Weights of a small transformer language model: 4 heads of 64, no biases in attention or MLP.
MLP neurons of a small language model. Each row is named by its layer, matrix (up: input weights) and neuron, and shows model dimensions 80-143. Each number is 50 + 12 x the weight over its row's rms, rounded and kept within 0 to 99.
After each neuron's rows, "fires in" lists the words (lower case) most often at its 100 highest values on Wikipedia text that the model never trained on. A number after a token or word is its count.

L4.up94:50 48 53 51 56 59 71 59 52 56 48 44 54 64 25 65 55 75 61 48 58 45 45 50 57 55 53 23 39 51 63 40 50 49 55 30 66 64 82 59 43 49 48 45 67 29 66 71 38 46 56 43 49 66 31 36 53 65 47 35 52 39 34 32
fires in: "as" 95

L4.up959:46 36 51 31 51 41 43 59 42 38 32 55 67 53 63 63 62 54 75 46 58 52 46 54 52 54 50 40 44 39 46 49 44 71 48 61 65 60 82 52 61 43 43 31 23 27 64 63 32 57 46 54 43 69 39 56 44 65 62 51 47 40 35 51
fires in: "former" 21, "as" 13, "deputy" 10, "and" 8, "to" 6, "appointed" 6

L4.up477:56 47 65 56 48 55 37 72 47 38 41 43 40 51 21 53 51 44 49 53 55 36 35 55 78 62 64 30 45 32 75 59 41 54 37 50 52 48 52 59 68 45 63 72 35 43 61 26 56 47 35 75 48 67 53 35 60 54 46 41 49 40 50 43
fires in: "that" 65, "as" 29, "which" 6

L4.up150:62 51 45 58 59 50 58 63 52 21 52 61 60 51 46 55 79 57 58 42 74 39 37 44 51 41 51 45 49 39 22 50 52 45 58 47 40 53 55 42 55 53 67 46 42 66 65 46 32 51 46 45 38 61 55 58 69 52 34 62 39 26 28 41
fires in: "for" 92

L4.up1014:59 56 54 52 56 55 49 49 57 51 30 44 55 64 55 49 39 68 71 46 65 46 39 38 40 52 43 50 45 51 32 54 48 66 30 40 45 35 46 61 34 54 46 42 34 32 52 55 56 49 48 51 57 46 64 47 41 61 60 69 61 16 54 70
fires in: "the" 44, "this" 18, "that" 18, "across" 6, "in" 5

L4.up790:37 60 64 51 52 50 44 55 39 47 53 37 69 50 52 46 65 60 46 48 59 44 49 34 44 66 69 57 67 28 42 56 44 64 34 40 51 40 47 54 77 48 68 32 61 40 29 64 70 58 54 50 39 33 74 60 51 71 72 53 47 41 29 57
fires in: "of" 59, "among" 5, "about" 4, "jennifer" 4

L4.up80:64 24 56 41 45 37 66 55 57 41 41 65 37 54 37 61 48 50 61 39 63 31 35 44 53 25 59 23 48 35 15 69 75 49 26 36 62 56 44 49 48 46 37 53 25 41 52 54 49 50 44 55 52 51 43 51 67 73 32 50 47 46 55 34
fires in: "a" 95

L4.up134:44 53 57 71 53 46 54 66 61 47 46 52 47 42 35 32 38 74 54 43 60 66 49 30 59 56 58 42 56 53 43 76 45 46 33 53 61 59 69 79 41 60 55 76 44 45 58 36 42 68 54 66 55 63 44 51 64 53 62 71 23 53 65 41
fires in: "this" 35, "first" 23, "that" 6, "second" 4

L4.up985:20 46 58 49 71 61 56 45 44 29 60 62 48 36 51 63 41 47 49 51 57 68 53 34 38 68 51 27 54 35 30 68 37 56 51 60 33 39 45 57 36 49 28 15 59 50 45 49 58 41 48 40 51 55 71 45 68 55 60 49 52 18 60 52
fires in: "the" 76, "addition" 8, "this" 4

L4.up66:59 41 58 53 51 32 42 53 55 33 37 38 68 53 40 72 42 58 83 46 41 51 45 37 58 70 61 49 47 52 55 53 37 55 41 52 50 60 48 73 60 59 31 37 56 28 55 46 30 49 31 43 56 78 36 36 64 48 49 42 63 49 36 51
fires in: "been" 18, "be" 16, "well" 11, "being" 8, "first" 4

L4.up957:62 50 56 49 57 52 68 50 61 55 40 39 43 52 36 54 48 57 49 39 56 48 40 63 76 52 52 38 48 52 41 80 68 53 59 57 77 46 75 65 47 36 61 58 30 38 73 48 62 55 48 24 48 67 64 37 55 64 42 24 44 52 54 35
fires in: "british" 16, "french" 14, "american" 13, "german" 12, "us" 8

L4.up389:41 62 70 38 77 33 50 44 54 36 56 48 53 69 54 51 42 66 68 52 71 33 43 59 42 32 59 28 65 35 42 66 45 57 30 42 52 45 55 44 53 49 41 46 18 23 65 35 23 59 43 56 46 70 42 48 70 53 37 48 41 47 30 38
fires in: "s" 29, "a" 9, "e" 7, "j" 7, "c" 5

L4.up655:56 50 52 40 33 54 38 71 51 56 42 47 55 48 45 47 38 73 49 49 51 44 46 55 64 42 72 53 55 27 59 46 43 47 33 71 60 45 82 40 48 54 39 71 44 32 68 58 45 28 30 45 36 60 46 63 58 72 46 47 51 50 40 54
fires in: "of" 77, "in" 12

L4.up18:55 55 51 49 45 59 57 50 36 63 48 68 42 37 40 85 37 51 63 52 62 66 36 42 47 53 41 63 71 29 54 69 44 65 54 45 40 52 55 52 51 49 32 43 46 63 66 58 57 53 42 27 29 47 62 41 66 56 53 52 39 53 31 37
fires in: "and" 27, "of" 19, "in" 16, "as" 5, "however" 5

L4.up440:43 41 73 43 48 31 51 54 58 62 45 43 60 57 50 68 59 58 39 41 47 35 43 21 71 27 55 40 52 38 56 48 58 75 41 40 67 59 67 60 63 55 31 45 64 33 52 86 62 53 52 63 39 67 54 35 62 73 28 52 50 50 38 33
fires in: "of" 100

L4.up429:31 70 47 50 50 56 51 63 63 34 54 55 55 47 40 40 43 51 55 33 51 57 39 39 50 51 56 29 59 53 53 61 39 53 40 58 55 45 60 84 43 55 43 51 45 51 50 61 37 40 50 49 44 53 52 45 61 63 42 62 39 31 58 49
fires in: "this" 65, "that" 9, "following" 5, "same" 4

L4.up245:60 56 68 44 54 60 26 59 58 45 43 63 52 42 63 39 41 66 61 22 53 32 54 39 36 41 41 41 48 33 38 66 47 57 65 55 58 33 50 69 53 50 57 57 39 41 53 41 41 55 42 45 25 58 48 26 78 70 51 53 49 32 64 33
fires in: "that" 19, "following" 17, "same" 15, "according" 11, "next" 5

L4.up300:60 48 64 50 78 56 62 64 49 56 31 37 58 53 43 49 42 40 37 27 56 45 40 20 46 54 40 47 46 46 55 52 47 64 53 32 46 45 49 57 64 44 54 46 82 55 42 33 44 34 52 37 47 56 67 46 65 41 60 30 53 47 45 48
fires in: "the" 88, "s" 5

L4.up390:47 67 53 68 59 50 54 50 44 44 43 65 56 56 37 43 59 39 52 44 69 57 43 30 58 52 59 29 51 43 64 51 60 65 24 28 47 54 79 49 55 57 49 50 54 62 37 46 53 48 39 48 50 47 55 36 51 44 67 52 50 53 63 68
fires in: "it" 42, "what" 15, "that" 7

L4.up29:64 42 57 38 57 52 52 70 30 32 26 35 33 55 50 60 38 63 75 28 82 45 59 48 67 44 51 27 48 35 44 63 43 44 52 36 67 39 58 44 36 46 71 32 47 58 75 31 34 54 39 51 53 50 50 33 53 43 24 52 31 62 60 27
fires in: "national" 21, "state" 11, "states" 8, "olympic" 5, "government" 5

L4.up396:70 58 52 55 55 51 40 63 44 26 52 55 61 61 35 42 53 75 45 32 73 61 63 44 76 35 50 45 47 48 53 62 58 39 32 68 50 48 59 52 65 50 67 58 35 42 58 40 42 51 43 53 55 63 56 61 64 44 62 72 36 56 71 45
fires in: "first" 26, "most" 11, "only" 10, "top" 9, "second" 6, "best" 5

L4.up951:48 52 46 30 71 47 68 58 54 14 50 50 57 44 47 77 54 78 55 40 73 58 49 57 39 45 51 52 47 33 54 66 51 41 56 63 52 53 63 65 68 45 45 45 51 32 54 58 37 59 28 30 58 62 43 51 51 56 43 40 48 44 46 67
fires in: "was" 83, "being" 7, "been" 6

L4.up327:54 35 74 46 42 65 54 71 61 42 47 43 50 62 58 57 28 70 69 15 58 39 48 63 52 55 46 23 47 54 47 52 35 47 33 58 52 55 48 64 35 62 49 28 51 35 71 40 24 54 46 45 57 80 45 44 47 56 40 63 36 36 54 34
fires in: "public" 20, "federal" 10, "national" 5, "financial" 5, "law" 5, "state" 5

L4.up694:58 64 49 48 34 65 58 57 35 45 70 32 65 39 49 36 51 69 62 49 64 26 43 46 53 50 71 73 70 29 53 57 32 64 62 43 62 62 34 48 49 68 60 37 42 62 51 36 70 45 55 44 48 51 76 49 41 49 66 50 51 41 46 56
fires in: "who" 57, "that" 10, "hispanic" 6, "his" 6, "which" 6

L4.up234:65 55 66 63 33 40 44 74 57 33 40 56 47 49 38 49 48 74 65 24 52 42 42 44 69 32 69 47 42 45 55 60 38 45 36 24 48 50 43 62 66 54 61 33 42 45 69 67 22 62 47 19 56 56 57 66 61 53 55 66 41 51 60 59
fires in: "same" 14, "following" 11, "first" 8, "three" 7, "seven" 6, "two" 6

L4.up549:67 52 56 48 48 56 39 44 44 35 28 63 73 50 46 51 54 65 47 19 67 52 47 51 53 46 52 39 44 41 49 70 44 38 52 39 78 51 56 60 60 53 58 53 34 31 55 59 41 52 42 46 32 50 83 51 38 43 48 36 33 54 44 63
fires in: "united" 63, "following" 17, "same" 5, "early" 5

L4.up36:69 46 47 23 51 28 60 57 49 38 40 55 56 56 44 74 54 54 68 37 63 17 61 50 52 51 46 43 44 54 30 59 26 59 48 55 52 55 56 51 62 45 39 39 34 18 56 58 49 28 55 33 42 57 60 47 64 58 37 56 64 58 39 33
fires in: "his" 49, "a" 11

L4.up785:52 48 45 56 37 39 50 68 23 45 55 76 49 35 30 45 43 62 45 39 62 34 31 47 75 45 77 34 61 37 34 61 62 57 22 63 41 50 34 60 56 83 52 57 37 52 62 18 66 49 38 62 57 64 48 58 50 44 33 67 54 54 35 19
fires in: "film" 26, "this" 11, "first" 10, "song" 9, "aged" 5, "video" 5

L4.up376:54 50 59 64 68 31 61 64 68 29 50 41 73 50 60 33 47 59 59 23 58 54 26 40 42 57 46 50 65 41 52 88 46 44 54 37 58 44 56 68 59 71 66 64 35 37 40 38 43 67 38 55 68 63 41 44 68 49 59 47 63 46 36 24
fires in: "1" 25, "6" 11, "2" 10, "5" 7, "7" 6, "3" 5

L4.up526:68 58 48 43 45 35 54 50 54 09 42 68 62 39 43 67 68 62 65 49 67 50 35 41 61 36 53 33 56 43 22 51 53 41 38 42 52 48 56 63 56 62 58 66 44 20 73 32 48 46 49 53 51 58 19 43 44 53 47 50 46 45 45 43
fires in: "to" 58, "was" 12, "were" 7, "formally" 4

L4.up971:66 56 67 47 51 37 36 58 55 62 46 59 48 62 35 62 32 61 56 38 49 44 65 51 45 41 37 40 59 26 62 83 59 38 49 33 54 41 57 37 68 63 38 23 36 27 56 44 25 42 40 49 47 62 33 45 53 58 34 65 55 36 59 46
fires in: "to" 53, "new" 27, "and" 6, "green" 4

L4.up969:41 59 46 65 68 53 47 65 23 32 37 54 75 61 54 47 64 56 59 47 48 53 34 58 58 75 53 52 44 56 56 73 47 48 62 37 58 48 45 55 58 67 50 35 41 40 49 60 60 51 47 55 68 56 61 53 65 48 71 60 45 46 40 45
fires in: "for" 54, "been" 7, "despite" 4

L4.up139:76 67 59 53 71 77 52 45 46 44 54 42 79 59 64 37 55 57 52 55 57 57 60 47 58 47 57 61 70 29 64 52 66 69 51 35 81 41 50 59 66 52 45 44 38 42 54 44 25 43 51 34 36 65 59 32 67 64 56 68 59 50 41 32
fires in: "from" 50, "into" 16, "as" 11, "in" 10, "and" 8

L4.up515:34 57 52 69 60 55 46 61 51 63 46 72 34 47 55 51 36 48 45 38 47 57 43 31 49 47 48 53 46 30 46 49 42 56 41 47 66 45 51 55 45 54 44 34 43 50 56 37 50 68 54 32 35 41 44 39 63 75 53 64 40 20 30 58
fires in: "as" 26, "at" 18, "in" 9, "with" 5

L4.up473:51 53 56 52 55 44 60 60 67 33 44 77 37 47 60 72 63 47 61 39 50 34 36 15 44 49 56 38 49 62 19 34 47 60 51 55 33 36 47 56 81 49 48 31 53 14 39 49 49 49 44 51 25 52 68 36 58 51 49 42 54 56 39 41
fires in: "the" 21, "an" 20, "a" 7, "his" 5

L4.up750:77 56 53 48 45 46 44 39 52 36 44 44 62 47 51 47 47 71 56 43 69 56 68 21 52 37 58 58 59 46 27 72 40 60 34 45 62 52 32 43 51 69 50 49 31 44 55 63 68 44 51 44 50 47 69 51 73 77 44 65 52 44 59 44
fires in: "a" 77, "was" 5, "became" 4

L4.up404:58 35 37 74 48 39 65 42 37 39 53 37 50 65 49 49 47 51 45 20 69 46 39 30 55 49 66 46 78 30 63 59 62 57 41 55 70 45 51 57 70 68 56 49 31 36 43 56 55 54 40 47 57 52 53 49 63 64 52 55 43 23 58 56
fires in: "a" 100

L4.up589:45 50 57 53 55 47 44 53 43 37 55 64 61 49 35 57 57 35 43 37 48 46 35 27 37 52 42 51 82 45 68 65 64 58 38 63 57 37 78 55 56 48 24 41 43 35 44 42 42 57 49 24 38 39 73 31 50 43 57 65 37 54 24 44
fires in: "his" 50, "her" 17, "s" 13, "and" 7